python train.py --num_hidden_layers=9 --hidden_size=320 --num_attention_heads=5 --num_key_value_heads=5 --head_dim=64 --intermediate_size=640 --vocab_size=8192 --hidden_act="geglu" --norm="rmsnorm" --norm_place="pre" --norm_eps=1e-05 --positions="rope" --rope_theta=10000.0 --rope_fraction=1.0 --qk_norm=false --attn_scale=0.125 --bias="none" --tie_word_embeddings=true --parallel_block=false --init="uniform" --init_std_qkv=0.0265 --init_std_o=0.0 --init_std_up=0.0265 --init_std_down=0.0 --optimizer="adamw" --learning_rate=0.000938 --beta1=0.9 --beta2=0.99 --weight_decay=0.049 --lr_head=0.0043 --max_grad_norm=2.0 --warmup_steps=368 --schedule="wsd" --decay_fraction=0.87 --decay_shape="linear" --final_lr_fraction=0.0 --batch_tokens=[16384, 32768] --max_seq_len=1024 --doc_mask=true --train_tokens=348900000 --max_steps=15323 --dataset="wikipedia_en"
MLP neurons of a small language model. Each row is named by its layer, matrix (gate and up: input weights) and neuron, and shows model dimensions 64-191. Each number is 200 + 40 x the weight over its row's rms, rounded and kept within 0 to 999. A neuron's up and down rows have the sign that makes its largest values positive.
After each neuron's rows, "fires on" lists the tokens most often at its 100 highest values on Wikipedia text that the model never trained on. A number after a token or word is its count.

L5.gate128,156,286,226,155,197,170,197,194,218,164,211,185,198,155,196,177,204,117,193,261,128,280,139,214,214,200,257,228,239,103,215,148,183,259,238,188,286,270,221,162,192,259,199,169,206,216,224,279,224,180,182,246,243,180,210,197,179,244,165,212,223,255,185,215,109,265,233,197,103,237,246,201,233,264,193,193,167,283,233,188,108,226,185,153,252,178,251,198,188,235,213,225,229,234,164,202,254,169,105,206,207,152,195,173,182,238,136,223,145,267,280,194,188,241,196,179,216,214,160,198,200,108,188,233,183,214,140,179
L5.up128,222,199,216,143,139,259,168,153,185,186,180,224,176,236,148,198,248,181,214,214,191,249,182,216,198,225,257,236,227,171,206,198,177,218,241,146,231,225,178,195,188,217,194,167,254,237,174,296,170,226,197,185,152,195,220,204,237,220,179,153,266,201,154,199,201,202,278,193,141,257,310,183,244,252,242,199,163,224,245,188,104,187,237,198,238,179,209,178,198,256,188,168,187,203,172,161,195,253,164,195,247,188,220,182,260,237,182,200,199,192,240,305,188,280,172,235,178,169,217,216,230,137,191,173,233,264,191,225
fires on: "_" 43, "^" 19, "frac" 5, "f" 5, "=" 4, " =" 4

L5.gate113,235,174,136,227,174,214,151,186,215,153,127,145,215,154,269,168,251,205,293,239,194,197,200,199,228,233,214,158,262,158,282,205,226,235,164,196,231,180,272,149,185,189,230,182,191,158,182,261,156,237,198,270,259,231,182,205,264,262,191,181,215,203,212,211,176,165,145,173,253,165,169,173,239,203,216,104,230,156,209,189,208,206,199,204,240,179,299,270,144,190,188,151,184,234,205,167,312,117,166,170,206,237,256,217,224,202,181,292,219,121,272,187,221,220,278,246,211,164,140,197,221,216,166,213,142,139,159,202
L5.up113,229,266,211,182,282,177,116,290,214,191,145,181,181,245,254,230,180,221,263,172,182,185,182,148,199,296,261,186,213,151,203,188,149,150,203,230,197,235,167,231,275,168,256,232,242,229,192,258,202,166,226,177,171,149,212,157,232,140,107,258,176,206,199,173,171,205,183,190,214,199,175,139,185,163,238,259,224,280,217,226,130,205,159,181,159,182,257,150,262,286,227,133,160,187,239,232,287,270,161,185,217,201,193,127,212,149,206,229,155,193,240,109,215,282,209,198,263,152,132,185,165,251,216,197,206,201,200,142
fires on: "ti" 26, "iti" 11, "ci" 8, "ili" 8, "ali" 7, "ani" 5

L5.gate115,275,235,258,252,178,164,165,204,258,222,194,121,147,180,230,190,202,215,94,200,229,209,194,185,170,132,254,204,237,164,189,274,174,231,122,201,232,122,198,113,126,205,175,156,228,209,192,206,285,198,195,215,160,196,135,263,224,223,196,265,190,191,186,175,156,218,166,178,205,198,236,192,222,132,160,164,252,213,148,249,285,211,216,206,234,222,198,145,192,195,256,253,241,176,144,169,194,184,194,98,249,239,236,170,149,219,242,267,135,308,162,219,182,157,256,159,228,113,148,150,183,163,209,229,147,210,178,141
L5.up115,202,169,205,227,197,228,260,187,144,98,209,210,176,175,130,169,143,158,192,171,194,256,148,260,226,259,189,240,161,247,199,210,151,147,210,168,250,195,220,206,190,175,149,194,237,215,169,256,191,137,145,134,169,133,220,238,216,237,219,225,189,192,201,261,239,228,215,217,236,286,259,205,137,221,221,232,228,208,234,242,212,151,205,190,105,135,154,251,206,181,235,212,209,241,210,208,117,198,212,233,269,181,165,237,120,168,251,200,218,248,178,194,268,217,202,172,188,277,195,160,248,224,94,230,203,256,224,244
fires on: " of" 58, " to" 10, " into" 10, " are" 4

L5.gate404,232,136,247,245,177,188,174,247,190,258,184,135,188,249,146,181,274,132,167,148,188,263,253,165,228,244,203,133,207,192,206,142,151,256,179,193,207,149,256,254,183,244,193,185,194,227,111,230,186,218,112,189,301,145,226,183,209,231,170,227,246,169,161,195,162,217,242,172,210,206,198,158,208,186,178,223,277,226,211,200,162,230,167,179,168,236,191,179,220,171,115,164,154,138,195,230,185,184,227,148,253,263,228,186,204,198,157,180,146,227,225,205,262,191,188,173,105,111,197,164,198,152,152,166,182,245,178,172
L5.up404,199,210,154,153,158,193,223,177,201,231,171,224,172,238,182,235,156,268,215,207,150,229,224,160,132,238,202,244,206,202,238,171,212,206,230,233,282,234,213,208,161,236,173,184,121,179,194,221,201,291,196,290,194,199,137,209,256,201,238,199,212,177,244,245,96,242,178,226,184,171,125,169,291,200,227,208,183,152,294,171,169,267,150,176,306,245,168,229,177,270,169,113,180,198,234,262,171,226,163,136,217,156,204,210,215,201,247,202,215,255,207,177,192,226,234,136,235,202,208,274,214,201,198,228,166,224,241,141
fires on: " |" 53, "|" 22

L5.gate215,181,128,245,196,142,205,249,290,145,208,174,245,164,196,142,237,253,172,235,239,169,234,72,194,148,179,287,203,152,233,186,221,249,191,170,248,206,139,236,245,179,253,229,183,262,252,265,124,138,238,138,135,172,227,169,201,224,246,99,209,222,154,156,257,205,203,162,242,174,156,227,171,200,243,200,190,213,166,188,287,248,108,206,145,204,227,181,190,237,188,254,206,160,99,148,169,197,168,146,229,187,153,257,134,235,235,136,277,185,150,197,175,225,185,127,157,201,243,107,219,155,148,238,199,149,140,119,170
L5.up215,189,229,174,210,195,195,196,245,198,212,191,224,178,157,235,180,248,189,190,189,205,197,197,158,220,204,234,247,182,180,251,221,267,262,216,219,181,288,215,187,232,177,196,200,115,189,209,173,198,192,134,179,239,132,218,182,195,225,198,94,233,209,190,190,226,154,243,253,167,268,218,163,226,162,228,209,188,152,199,237,194,161,195,228,233,217,131,224,199,232,185,257,168,226,206,178,232,233,175,217,206,219,207,154,242,207,179,253,240,231,131,136,124,257,179,196,130,183,121,161,143,165,221,179,123,187,147,181
fires on: " |" 22, "vi" 10, "mi" 5, "usc" 5, "col" 4, " Cou" 4

L2.gate103,232,185,203,190,144,136,212,233,301,153,168,232,243,211,161,135,193,242,209,223,127,207,193,202,241,218,190,221,189,123,210,188,295,205,145,240,229,136,233,176,190,216,312,244,212,150,210,207,199,159,240,225,249,197,178,154,197,200,149,252,134,194,150,150,145,219,188,225,92,210,220,244,243,196,281,195,221,226,231,215,162,233,266,157,251,252,206,147,230,173,251,168,205,242,123,231,153,199,144,218,231,221,201,203,231,164,253,292,134,161,246,201,144,155,214,248,178,161,139,252,157,223,190,204,164,215,100,221
L2.up103,190,175,237,242,201,248,282,239,241,140,155,216,147,174,214,156,150,224,170,168,215,204,170,185,285,184,157,259,222,241,212,239,196,239,133,221,235,197,202,211,115,242,257,252,201,205,240,232,201,154,165,203,190,266,189,214,214,192,135,247,193,215,195,160,260,164,178,187,232,157,201,165,217,188,230,184,148,261,235,252,141,236,235,217,267,236,224,182,222,237,204,168,203,247,155,231,121,202,224,191,239,260,197,239,143,189,124,199,204,201,142,135,234,224,174,187,259,203,153,271,168,219,168,187,165,185,227,267
fires on: "ne" 30, "fa" 21, "ner" 8, "op" 7, "ivers" 6, "ife" 5

L2.gate365,155,202,246,252,197,242,226,170,242,197,176,152,212,141,174,177,188,241,157,189,240,200,155,281,206,173,214,198,181,251,294,259,290,161,153,106,288,172,165,206,181,203,216,187,170,258,205,213,248,112,123,208,260,224,162,130,175,233,183,176,221,166,199,169,196,203,168,214,168,216,189,222,227,178,201,202,205,236,153,223,211,128,172,228,253,231,190,270,167,166,166,194,258,179,224,225,210,115,257,221,190,257,246,147,194,236,281,208,175,196,196,248,193,207,285,198,245,159,173,158,212,106,236,194,233,145,193,153
L2.up365,264,183,190,297,189,230,219,186,137,189,159,244,242,196,230,245,208,154,209,119,191,244,234,227,161,197,202,197,207,182,156,235,218,248,177,174,134,96,159,177,204,198,249,207,212,151,187,196,234,191,203,214,151,166,222,154,210,167,213,206,190,207,284,248,241,175,162,141,213,297,191,179,196,208,232,242,233,250,209,210,165,192,189,150,148,210,187,208,178,198,197,179,210,224,227,260,163,224,233,219,232,198,169,238,176,176,237,160,244,276,134,253,171,189,210,203,195,248,166,140,217,143,153,170,275,210,157,142
fires on: "00" 15, "go" 12, "ron" 10, "ch" 8, "ro" 8

L5.gate314,196,163,230,283,181,247,210,272,238,194,167,160,215,139,239,192,154,135,170,212,162,208,189,189,246,187,190,229,232,197,236,219,161,241,189,356,208,152,190,174,198,222,153,230,189,181,223,256,196,277,142,153,68,203,203,229,215,257,219,213,272,191,109,222,149,211,231,217,214,214,171,211,170,218,186,189,281,222,269,116,235,234,188,176,254,175,241,207,245,219,214,177,219,213,200,132,223,201,187,245,169,217,274,198,143,217,152,272,97,234,209,225,163,232,159,219,134,130,267,200,235,167,184,299,156,206,181,158
L5.up314,81,188,155,238,209,129,189,199,132,260,130,193,149,156,147,215,161,245,178,131,133,158,225,201,173,212,220,325,164,199,229,119,161,202,154,221,205,187,172,167,217,186,211,230,230,277,263,210,140,211,187,169,145,250,180,191,197,177,228,196,153,190,188,237,232,219,280,248,173,264,161,183,214,193,179,218,194,160,140,158,264,250,258,236,190,191,231,136,263,243,195,191,275,182,245,173,251,217,231,235,253,192,208,150,127,214,157,178,166,263,225,151,215,231,147,264,187,103,228,192,139,169,226,167,231,197,143,196
fires on: " Z" 44, "–" 16, "=" 7

L5.gate282,231,225,142,208,218,170,175,261,242,119,236,177,255,151,239,230,239,216,218,173,211,209,203,171,122,218,168,224,202,163,181,199,261,178,218,162,216,256,176,147,242,223,267,180,194,163,240,111,186,109,217,148,121,187,248,282,219,174,178,200,132,154,156,248,227,137,181,267,206,240,210,180,124,169,167,195,81,155,205,238,248,201,173,185,208,152,221,214,209,241,172,281,144,222,135,185,187,229,215,226,210,237,226,176,118,239,226,200,174,163,152,190,199,194,210,155,192,249,213,216,170,180,215,244,278,223,94,202
L5.up282,113,244,174,203,288,215,197,230,214,213,222,241,181,165,197,171,171,173,135,206,199,212,139,214,228,250,160,182,204,214,150,194,196,137,144,169,186,197,213,214,123,237,244,266,217,240,158,179,140,171,221,225,248,186,125,180,251,198,193,144,223,252,207,208,184,170,191,205,194,170,162,183,148,222,192,175,198,229,150,144,198,300,214,154,241,232,149,158,215,273,312,163,179,169,161,208,228,208,186,184,157,141,179,132,291,202,215,225,220,198,205,236,208,236,289,184,162,170,241,192,178,204,243,227,200,226,195,284
fires on: "g" 38, "ulu" 11, "gu" 8, "mu" 6, " re" 6, "pre" 4

L5.gate537,166,151,188,116,201,209,198,282,235,207,199,174,156,242,221,187,171,219,247,199,176,222,295,180,182,153,226,208,170,244,160,155,186,251,210,216,206,211,222,200,193,219,194,96,167,171,256,267,248,115,205,217,181,178,199,222,206,297,191,161,157,144,108,165,166,225,144,134,209,182,164,217,176,138,202,206,180,199,195,180,202,176,173,162,177,208,202,232,173,239,124,238,236,226,270,192,163,193,219,163,223,189,187,222,222,210,158,177,188,255,224,239,261,196,195,198,213,203,228,178,233,177,206,239,183,168,180,153
L5.up537,204,230,218,215,244,255,241,249,264,167,187,221,168,209,159,174,140,168,208,217,203,224,190,175,242,220,158,200,187,286,249,234,264,229,201,182,264,169,220,218,200,262,238,186,165,152,137,145,239,263,197,200,215,221,230,229,158,206,195,208,179,176,180,184,219,173,227,180,244,208,262,232,263,171,204,192,246,197,125,127,214,204,195,155,217,265,181,159,235,158,247,183,231,249,208,120,298,159,230,230,150,172,187,168,263,168,232,229,131,144,231,187,184,207,232,214,200,225,224,299,240,207,223,217,128,150,228,146
fires on: " Ne" 28, " ne" 9, "enti" 7, "ti" 7, "ho" 5

L5.gate511,182,187,199,170,199,168,244,183,187,225,125,156,210,192,215,142,261,156,163,236,128,208,161,249,205,206,230,226,211,188,184,118,164,186,218,232,288,234,210,253,233,173,145,170,159,186,179,235,187,194,155,208,184,226,217,206,292,253,181,179,188,173,93,116,129,209,192,197,229,258,155,131,192,147,123,172,218,253,216,238,186,202,187,232,247,223,274,158,252,192,163,147,215,203,210,161,254,209,133,226,220,204,279,169,231,177,141,218,164,302,191,246,180,203,179,176,181,233,179,204,158,123,250,261,210,215,210,198
L5.up511,190,192,219,165,254,187,274,175,190,156,294,204,219,256,198,212,191,213,242,172,249,208,211,223,205,256,210,260,181,192,202,246,201,161,154,197,180,182,244,214,227,147,264,202,158,138,210,142,236,159,195,243,274,140,183,243,250,283,211,168,173,260,201,129,150,170,177,177,245,249,155,157,206,173,267,237,205,229,200,174,225,170,195,150,201,201,162,274,245,181,216,262,191,211,277,215,135,195,176,196,209,313,230,207,205,178,222,251,225,179,209,236,253,162,222,87,174,220,202,160,169,226,199,202,284,185,168,228
fires on: " |" 36, "″" 6, "|" 6, "A" 5, "U" 4, "E" 4

L2.gate118,222,197,193,155,162,201,210,183,188,224,226,187,213,213,161,158,232,236,210,154,133,169,166,170,186,150,150,211,168,183,206,164,275,239,199,222,306,169,202,143,204,183,200,207,152,167,186,225,215,197,174,230,137,192,200,219,239,224,193,192,217,208,206,235,173,200,177,223,176,208,254,216,181,238,231,165,177,200,184,215,112,255,247,256,181,142,196,183,190,202,145,203,182,207,135,104,225,113,155,230,212,192,291,163,247,221,195,292,222,196,179,280,261,207,183,136,215,203,186,319,240,149,156,260,161,196,171,237
L2.up118,185,85,195,225,159,218,223,156,248,204,198,231,216,178,158,179,176,146,139,210,139,158,173,206,233,188,159,172,260,196,264,205,252,230,195,226,207,171,194,169,167,204,180,135,162,206,167,226,258,186,193,126,132,194,189,273,207,168,239,230,170,232,209,139,202,242,155,189,175,189,288,236,221,173,261,173,222,262,178,179,168,180,215,163,205,172,161,221,224,167,173,160,245,192,184,183,212,206,184,261,273,232,239,196,201,179,199,245,165,158,216,112,257,248,244,197,276,209,164,223,142,195,135,215,207,210,221,213
fires on: "ne" 50, " years" 25, "ace" 5

L2.gate438,148,215,266,179,136,210,208,182,252,171,315,186,187,227,234,205,141,180,159,232,194,181,209,222,174,200,164,207,152,147,186,134,209,211,182,216,293,193,168,188,188,201,119,218,177,224,172,227,245,137,189,201,218,219,152,243,230,269,181,181,131,198,210,220,157,241,265,238,188,241,141,208,281,174,266,255,255,174,168,216,208,246,211,193,236,217,203,248,151,178,243,183,200,169,191,246,233,203,168,182,125,180,311,209,213,147,248,225,134,164,210,198,219,192,151,117,250,229,203,265,197,221,228,170,230,265,199,258
L2.up438,152,138,201,210,202,96,161,152,244,96,182,201,158,188,184,244,155,180,209,171,153,175,158,172,203,187,129,223,157,235,273,264,284,201,215,172,222,167,244,177,210,219,150,305,212,281,165,225,172,164,109,178,234,213,229,232,82,208,207,136,206,173,223,138,161,178,226,192,258,164,219,144,141,206,227,190,171,155,174,207,269,233,112,237,161,205,184,192,164,215,129,178,247,177,180,156,186,255,246,241,200,222,261,185,173,194,190,186,166,195,155,145,224,254,230,125,151,201,182,175,202,191,229,183,217,218,170,186
fires on: "ent" 26, " other" 24, "able" 10, "ents" 5

L2.gate310,179,125,284,224,170,148,199,225,268,249,220,236,213,254,153,209,149,216,212,198,136,220,113,227,184,217,94,225,171,130,151,145,149,228,185,190,184,182,198,164,246,230,92,223,173,162,203,133,218,178,237,176,222,256,211,302,177,227,229,173,196,194,169,217,83,225,220,197,216,185,144,168,264,176,184,150,183,281,232,226,182,213,273,227,129,184,224,224,293,153,187,184,197,212,205,199,239,150,194,190,174,147,276,196,216,92,188,273,129,200,177,141,183,224,170,156,164,169,160,163,200,271,173,192,250,235,216,218
L2.up310,154,204,264,149,185,167,193,160,222,148,195,165,202,187,194,135,203,173,216,205,205,156,201,168,203,172,193,162,210,129,161,157,204,156,266,295,146,153,234,130,234,237,170,197,242,203,223,154,197,167,165,187,217,238,152,250,185,274,182,189,156,152,158,147,225,222,261,241,191,226,181,282,159,222,191,211,240,155,215,181,178,196,294,222,128,248,291,129,206,220,203,181,173,241,153,228,252,163,160,234,175,249,253,222,137,242,197,274,182,206,276,232,291,188,183,233,200,181,267,171,255,302,215,222,182,206,148,212
fires on: "ed" 39, "ation" 10, "ipe" 8, "ly" 5, "rated" 4

L2.gate274,194,175,194,169,201,220,200,177,122,223,195,201,251,188,253,215,244,167,191,141,132,208,234,163,182,271,198,167,237,189,211,184,197,246,276,199,234,222,210,151,174,280,190,285,202,196,161,273,196,161,261,145,208,173,213,159,193,156,251,174,252,134,308,179,210,315,197,176,204,167,137,284,159,251,152,221,216,145,235,208,245,197,200,208,236,173,160,241,169,235,209,211,232,163,198,237,231,230,166,124,149,175,263,251,251,182,233,221,212,212,171,195,194,211,234,175,129,159,167,212,214,258,181,225,279,184,288,184
L2.up274,128,231,136,171,209,196,244,176,229,215,163,195,215,186,221,169,174,217,183,217,99,150,267,135,195,229,164,216,155,198,183,150,253,286,174,227,261,234,200,234,137,229,231,237,191,184,297,197,173,188,202,221,251,272,262,176,146,265,232,156,279,192,186,204,196,152,129,269,229,240,117,230,184,195,170,212,88,226,189,202,269,137,192,207,216,223,213,164,195,271,202,220,205,157,187,166,244,226,273,222,251,174,182,257,104,204,197,206,207,204,261,162,249,188,216,198,280,216,236,196,148,164,214,212,187,241,210,145
fires on: "ing" 44, "ce" 21, "ey" 7, "ance" 6, "ney" 5

L5.gate73,166,195,210,239,163,222,206,262,218,162,152,177,252,188,208,176,236,152,180,229,231,211,204,269,158,177,228,219,246,205,201,242,191,227,210,121,212,225,208,212,178,137,173,197,164,190,207,184,219,214,142,215,170,211,243,235,219,286,179,243,233,169,118,159,193,189,213,164,190,224,155,138,204,150,167,201,266,169,224,241,216,181,162,224,162,226,191,240,200,139,170,176,114,194,103,221,195,136,251,180,212,287,206,247,173,266,246,260,227,256,238,152,253,254,191,212,262,188,194,165,188,162,141,354,185,200,139,151
L5.up73,270,231,223,206,191,130,243,179,192,198,181,159,243,236,163,225,219,172,273,214,239,317,166,144,279,172,245,193,263,158,209,156,174,249,177,232,173,117,188,186,150,190,193,287,227,282,130,193,176,190,185,175,163,182,166,239,198,150,177,150,179,202,170,173,181,212,193,225,150,255,264,239,189,198,101,168,282,342,272,212,238,223,242,218,235,187,253,185,194,259,197,214,176,191,184,191,257,182,179,196,225,163,249,212,219,194,245,230,193,219,208,149,196,143,214,208,209,260,152,170,181,199,160,145,207,268,241,240
fires on: " of" 32, "," 11, " married" 8, " top" 7, " to" 5

L2.gate355,208,257,195,188,171,189,184,233,177,212,219,242,230,177,207,167,198,174,214,145,188,185,210,288,269,225,249,282,201,221,159,172,197,175,220,113,201,250,191,199,126,210,185,226,128,158,253,222,218,232,248,159,196,160,142,190,177,207,192,242,235,197,169,174,157,195,235,146,182,199,215,283,285,156,170,208,170,256,191,325,196,241,203,161,246,267,195,202,203,242,170,251,207,148,210,161,239,178,270,243,154,168,269,180,175,191,176,237,161,220,240,245,194,149,233,163,178,218,180,262,102,131,230,179,213,186,206,166
L2.up355,189,237,196,150,140,203,232,181,173,182,237,239,177,218,175,204,249,175,151,156,172,175,247,244,250,212,229,207,177,155,177,195,206,217,115,190,156,274,199,256,137,256,249,177,185,158,196,227,197,205,215,171,162,125,138,152,235,121,236,266,131,242,214,195,247,221,258,171,163,228,271,231,272,191,166,227,119,263,231,193,204,301,245,169,147,209,184,164,205,181,180,200,230,172,174,217,195,208,202,167,206,199,236,120,119,201,144,212,192,235,220,222,250,275,195,166,200,195,218,235,121,233,266,238,265,187,209,241
fires on: "ing" 72, "ed" 11, "d" 4, "n" 4

L5.gate245,212,172,245,200,218,217,223,128,136,159,187,129,213,137,139,218,217,156,180,212,134,231,239,133,245,198,234,201,223,169,185,165,197,170,212,196,192,228,186,188,197,159,201,250,179,253,233,180,271,270,199,218,194,221,158,236,244,190,101,173,251,173,193,122,189,160,165,163,208,214,173,227,158,187,169,250,202,243,240,175,223,191,190,216,259,187,174,167,208,238,219,232,149,189,194,200,162,182,175,61,246,279,129,126,194,141,260,244,167,257,218,164,230,153,168,100,231,122,158,149,210,187,116,207,152,204,171,197
L5.up245,197,161,224,144,227,246,202,170,134,210,168,216,273,227,161,270,217,215,215,153,187,189,264,208,216,176,166,214,260,132,173,190,192,169,209,197,186,213,209,247,280,116,275,182,205,160,220,162,231,279,242,177,275,150,213,150,250,181,187,193,207,220,240,179,210,164,179,215,155,220,226,221,192,232,188,169,226,210,232,105,251,215,189,217,308,189,222,210,193,223,227,217,145,209,230,283,159,222,182,192,187,284,140,141,192,122,195,244,228,178,165,160,199,173,181,103,169,137,138,173,201,208,108,203,103,176,213,199
fires on: "(" 40, "|" 33, "[" 9

L2.gate426,170,145,185,176,189,161,137,160,187,237,240,213,256,261,213,232,122,202,235,226,200,290,216,210,184,225,216,222,271,129,207,157,192,248,182,239,262,220,188,191,162,251,208,252,109,231,183,198,198,129,198,109,263,213,173,224,232,215,241,213,159,242,144,229,160,191,177,189,187,157,169,233,168,208,143,262,178,212,219,256,219,176,259,121,227,136,113,201,262,195,258,166,102,178,226,208,166,191,214,240,199,161,246,276,203,194,189,178,172,244,162,213,205,237,205,142,184,174,244,201,139,250,173,225,214,173,256,229
L2.up426,195,233,171,182,195,183,185,180,163,146,292,208,211,176,192,186,163,185,220,141,207,193,154,179,200,199,164,189,191,155,159,142,128,195,234,186,204,182,192,172,206,201,160,212,168,210,187,208,181,214,183,160,216,237,278,220,186,190,151,221,161,202,207,210,232,193,233,199,231,220,294,287,189,270,222,155,276,261,144,151,183,160,266,155,170,143,220,188,167,217,168,180,182,161,115,192,225,184,259,200,200,147,302,194,102,111,139,152,158,204,185,91,255,269,211,191,165,239,213,143,159,222,259,201,272,181,259,157
fires on: "ed" 26, "ing" 11, "ance" 9, "ous" 7, "ation" 5, " these" 5

L5.gate405,175,209,124,246,217,171,185,193,200,176,174,188,181,240,170,214,192,220,219,242,201,162,245,153,149,251,288,248,186,164,170,207,154,178,140,222,207,262,203,217,227,136,175,118,168,205,239,196,181,130,205,257,151,209,212,219,270,230,225,258,241,201,233,210,150,219,141,174,249,192,236,195,154,162,172,126,174,203,187,182,197,180,248,175,180,236,281,215,274,186,248,174,186,184,217,246,243,232,203,235,173,220,251,204,249,212,157,249,242,203,205,145,271,186,182,153,198,163,62,153,165,178,249,271,231,219,163,212
L5.up405,206,163,141,207,137,185,196,183,212,183,212,187,247,271,288,169,232,196,254,214,204,196,143,175,164,242,206,230,236,196,177,129,216,173,215,201,183,215,172,241,195,220,243,147,135,242,278,141,255,159,223,162,207,164,175,140,208,243,203,217,226,118,240,149,250,231,264,181,165,230,101,253,167,216,202,171,199,236,217,268,291,189,212,222,170,156,246,185,205,175,162,210,219,192,211,217,267,245,184,155,199,218,262,209,189,189,232,229,191,225,168,163,240,118,209,205,208,220,163,202,231,217,176,217,214,239,166,297
fires on: " —" 31, " first" 6, " Se" 6, " So" 5, " Other" 5

L5.gate316,274,237,285,171,185,226,198,205,287,262,220,183,218,173,224,181,206,176,148,215,148,207,185,179,224,175,178,215,189,177,206,232,248,238,251,135,235,179,213,210,236,186,232,235,249,183,226,203,244,293,248,146,157,168,167,279,212,248,147,212,258,224,176,133,206,237,202,190,168,247,152,286,157,254,233,191,281,225,246,185,176,232,245,185,247,227,283,149,199,222,169,142,187,233,161,171,233,154,170,170,172,224,205,181,261,264,164,214,186,192,171,235,242,235,171,134,151,219,179,193,188,218,196,165,166,263,168,106
L5.up316,269,202,214,168,106,180,180,198,219,199,185,177,147,213,282,152,201,152,230,228,193,170,127,241,204,229,168,170,224,187,213,258,249,239,200,226,172,162,236,198,108,139,233,178,230,199,211,234,119,237,179,232,252,164,225,219,210,167,153,172,210,218,192,160,171,242,170,212,236,167,281,239,172,254,196,157,235,186,203,240,249,183,222,171,224,146,152,252,217,185,140,193,182,219,161,220,200,230,191,172,198,229,224,249,242,188,110,285,233,185,210,158,173,125,187,196,198,190,172,201,197,173,237,180,228,173,270,174
fires on: " de" 34, "l" 7, "por" 5, "st" 4

L2.gate437,129,148,198,212,155,261,198,259,148,212,161,340,212,249,192,130,157,255,186,240,159,179,178,233,195,233,259,186,177,185,159,202,217,122,237,226,168,130,180,183,203,239,178,225,138,136,250,176,187,176,200,166,229,180,170,164,257,150,253,187,199,204,145,232,247,203,158,224,203,192,161,217,227,169,183,244,175,265,173,265,223,220,184,222,252,210,202,75,179,219,143,259,240,198,202,158,192,190,152,192,208,213,181,275,159,239,232,295,135,220,222,223,132,134,274,256,231,145,143,186,221,142,168,242,214,236,240,242
L2.up437,164,158,187,122,283,309,172,253,222,136,222,253,258,261,179,221,99,258,263,197,187,185,238,218,161,300,210,169,164,246,227,215,183,288,137,171,261,218,203,196,173,212,162,200,227,189,210,189,121,252,285,193,210,155,208,281,244,209,197,164,183,211,179,245,153,191,203,242,186,234,208,235,227,222,194,148,184,173,180,219,215,216,207,226,144,237,197,212,190,233,225,204,217,217,190,223,217,196,142,251,214,226,181,204,209,206,211,239,174,193,184,177,190,239,176,185,192,153,170,254,217,190,190,149,166,200,220,280
fires on: " qu" 24, " Sw" 12, "la" 10, " with" 10, "qu" 7, "w" 6

L5.gate356,167,172,220,180,188,187,235,209,199,207,85,205,249,193,237,217,196,243,166,163,155,197,208,167,144,145,251,220,181,180,235,257,221,177,163,228,209,180,216,226,206,179,230,164,178,166,216,144,216,241,164,214,187,180,109,305,216,208,252,157,206,171,161,227,218,252,234,240,218,189,121,151,177,162,164,242,213,77,209,234,188,172,209,183,238,200,222,162,181,240,173,133,262,238,294,170,197,171,204,239,198,210,197,216,151,98,246,234,212,147,236,218,203,205,198,184,211,158,185,226,230,173,252,260,222,214,167,113
L5.up356,219,249,185,171,167,203,177,172,90,183,153,274,189,229,172,197,210,242,185,194,189,203,184,163,190,190,151,190,136,265,233,152,128,184,212,278,217,214,203,296,186,106,172,210,195,173,152,245,237,148,213,190,222,213,224,298,252,202,219,165,198,147,222,209,157,225,237,180,220,119,182,178,189,179,217,216,256,166,158,182,167,204,252,239,195,154,209,83,298,230,170,162,253,181,173,155,251,188,203,145,268,254,145,224,259,154,231,202,176,188,228,334,223,204,156,165,202,247,253,185,230,177,227,151,185,224,179,237
fires on: "-" 34, "=" 15, " o" 14, " arch" 4, " San" 4

L5.gate594,147,170,124,199,197,131,151,235,202,209,145,155,230,250,159,187,166,150,168,233,184,258,99,183,183,195,181,205,222,110,198,191,170,179,157,226,220,215,241,192,276,170,210,211,231,262,245,220,166,184,198,120,217,173,166,166,199,171,140,147,212,262,234,190,155,167,186,265,223,158,194,171,126,198,158,191,243,247,170,226,106,199,241,175,197,173,228,234,206,163,231,200,186,177,192,204,193,148,189,159,181,285,185,245,225,161,221,209,211,186,194,190,194,205,199,166,153,140,159,163,156,195,200,256,165,211,176,189
L5.up594,133,202,95,191,234,160,179,211,118,235,146,163,210,227,199,301,180,245,228,219,226,228,154,191,183,204,172,211,194,142,167,239,131,190,162,221,264,201,208,196,286,170,220,268,228,160,216,211,156,143,224,161,193,179,123,187,189,136,144,101,191,140,246,193,204,176,180,250,200,199,215,227,128,188,196,243,216,227,237,191,205,135,242,218,220,185,127,218,186,184,226,226,209,96,258,203,246,226,179,184,193,247,148,233,222,162,223,242,224,213,220,211,243,185,166,240,214,158,159,141,136,243,190,211,146,220,167,177
fires on: " ret" 17, " app" 16, " att" 13, " sat" 8

L5.gate609,185,226,224,192,210,174,154,214,180,210,197,177,200,145,191,252,205,188,213,170,114,224,203,219,168,192,232,205,249,258,285,220,147,233,223,210,224,240,186,259,151,244,219,232,218,268,310,202,166,208,208,221,204,178,128,281,284,233,248,157,209,161,245,277,188,208,137,196,201,151,128,138,192,121,263,169,248,194,237,241,180,130,236,126,208,234,187,187,255,203,183,203,144,200,175,179,264,208,260,142,199,226,208,187,224,156,202,189,164,233,190,153,191,213,156,130,123,255,152,185,195,168,195,188,247,202,148,110
L5.up609,154,173,213,160,229,153,204,179,188,223,202,182,232,232,158,179,216,156,118,172,181,240,200,223,209,313,178,160,199,175,142,225,211,139,142,180,230,217,241,230,239,151,232,197,224,163,119,221,222,238,241,190,163,133,267,197,278,155,216,224,251,189,200,143,150,168,179,164,233,186,147,222,121,224,234,179,227,244,229,226,210,221,169,221,190,222,214,160,200,149,219,160,163,154,136,242,216,177,171,162,222,217,187,177,164,87,208,226,222,210,198,100,158,200,210,200,228,278,220,279,103,241,137,115,206,129,205,236
fires on: " |" 46, ";" 15, ":" 13, " FA" 4, "|" 4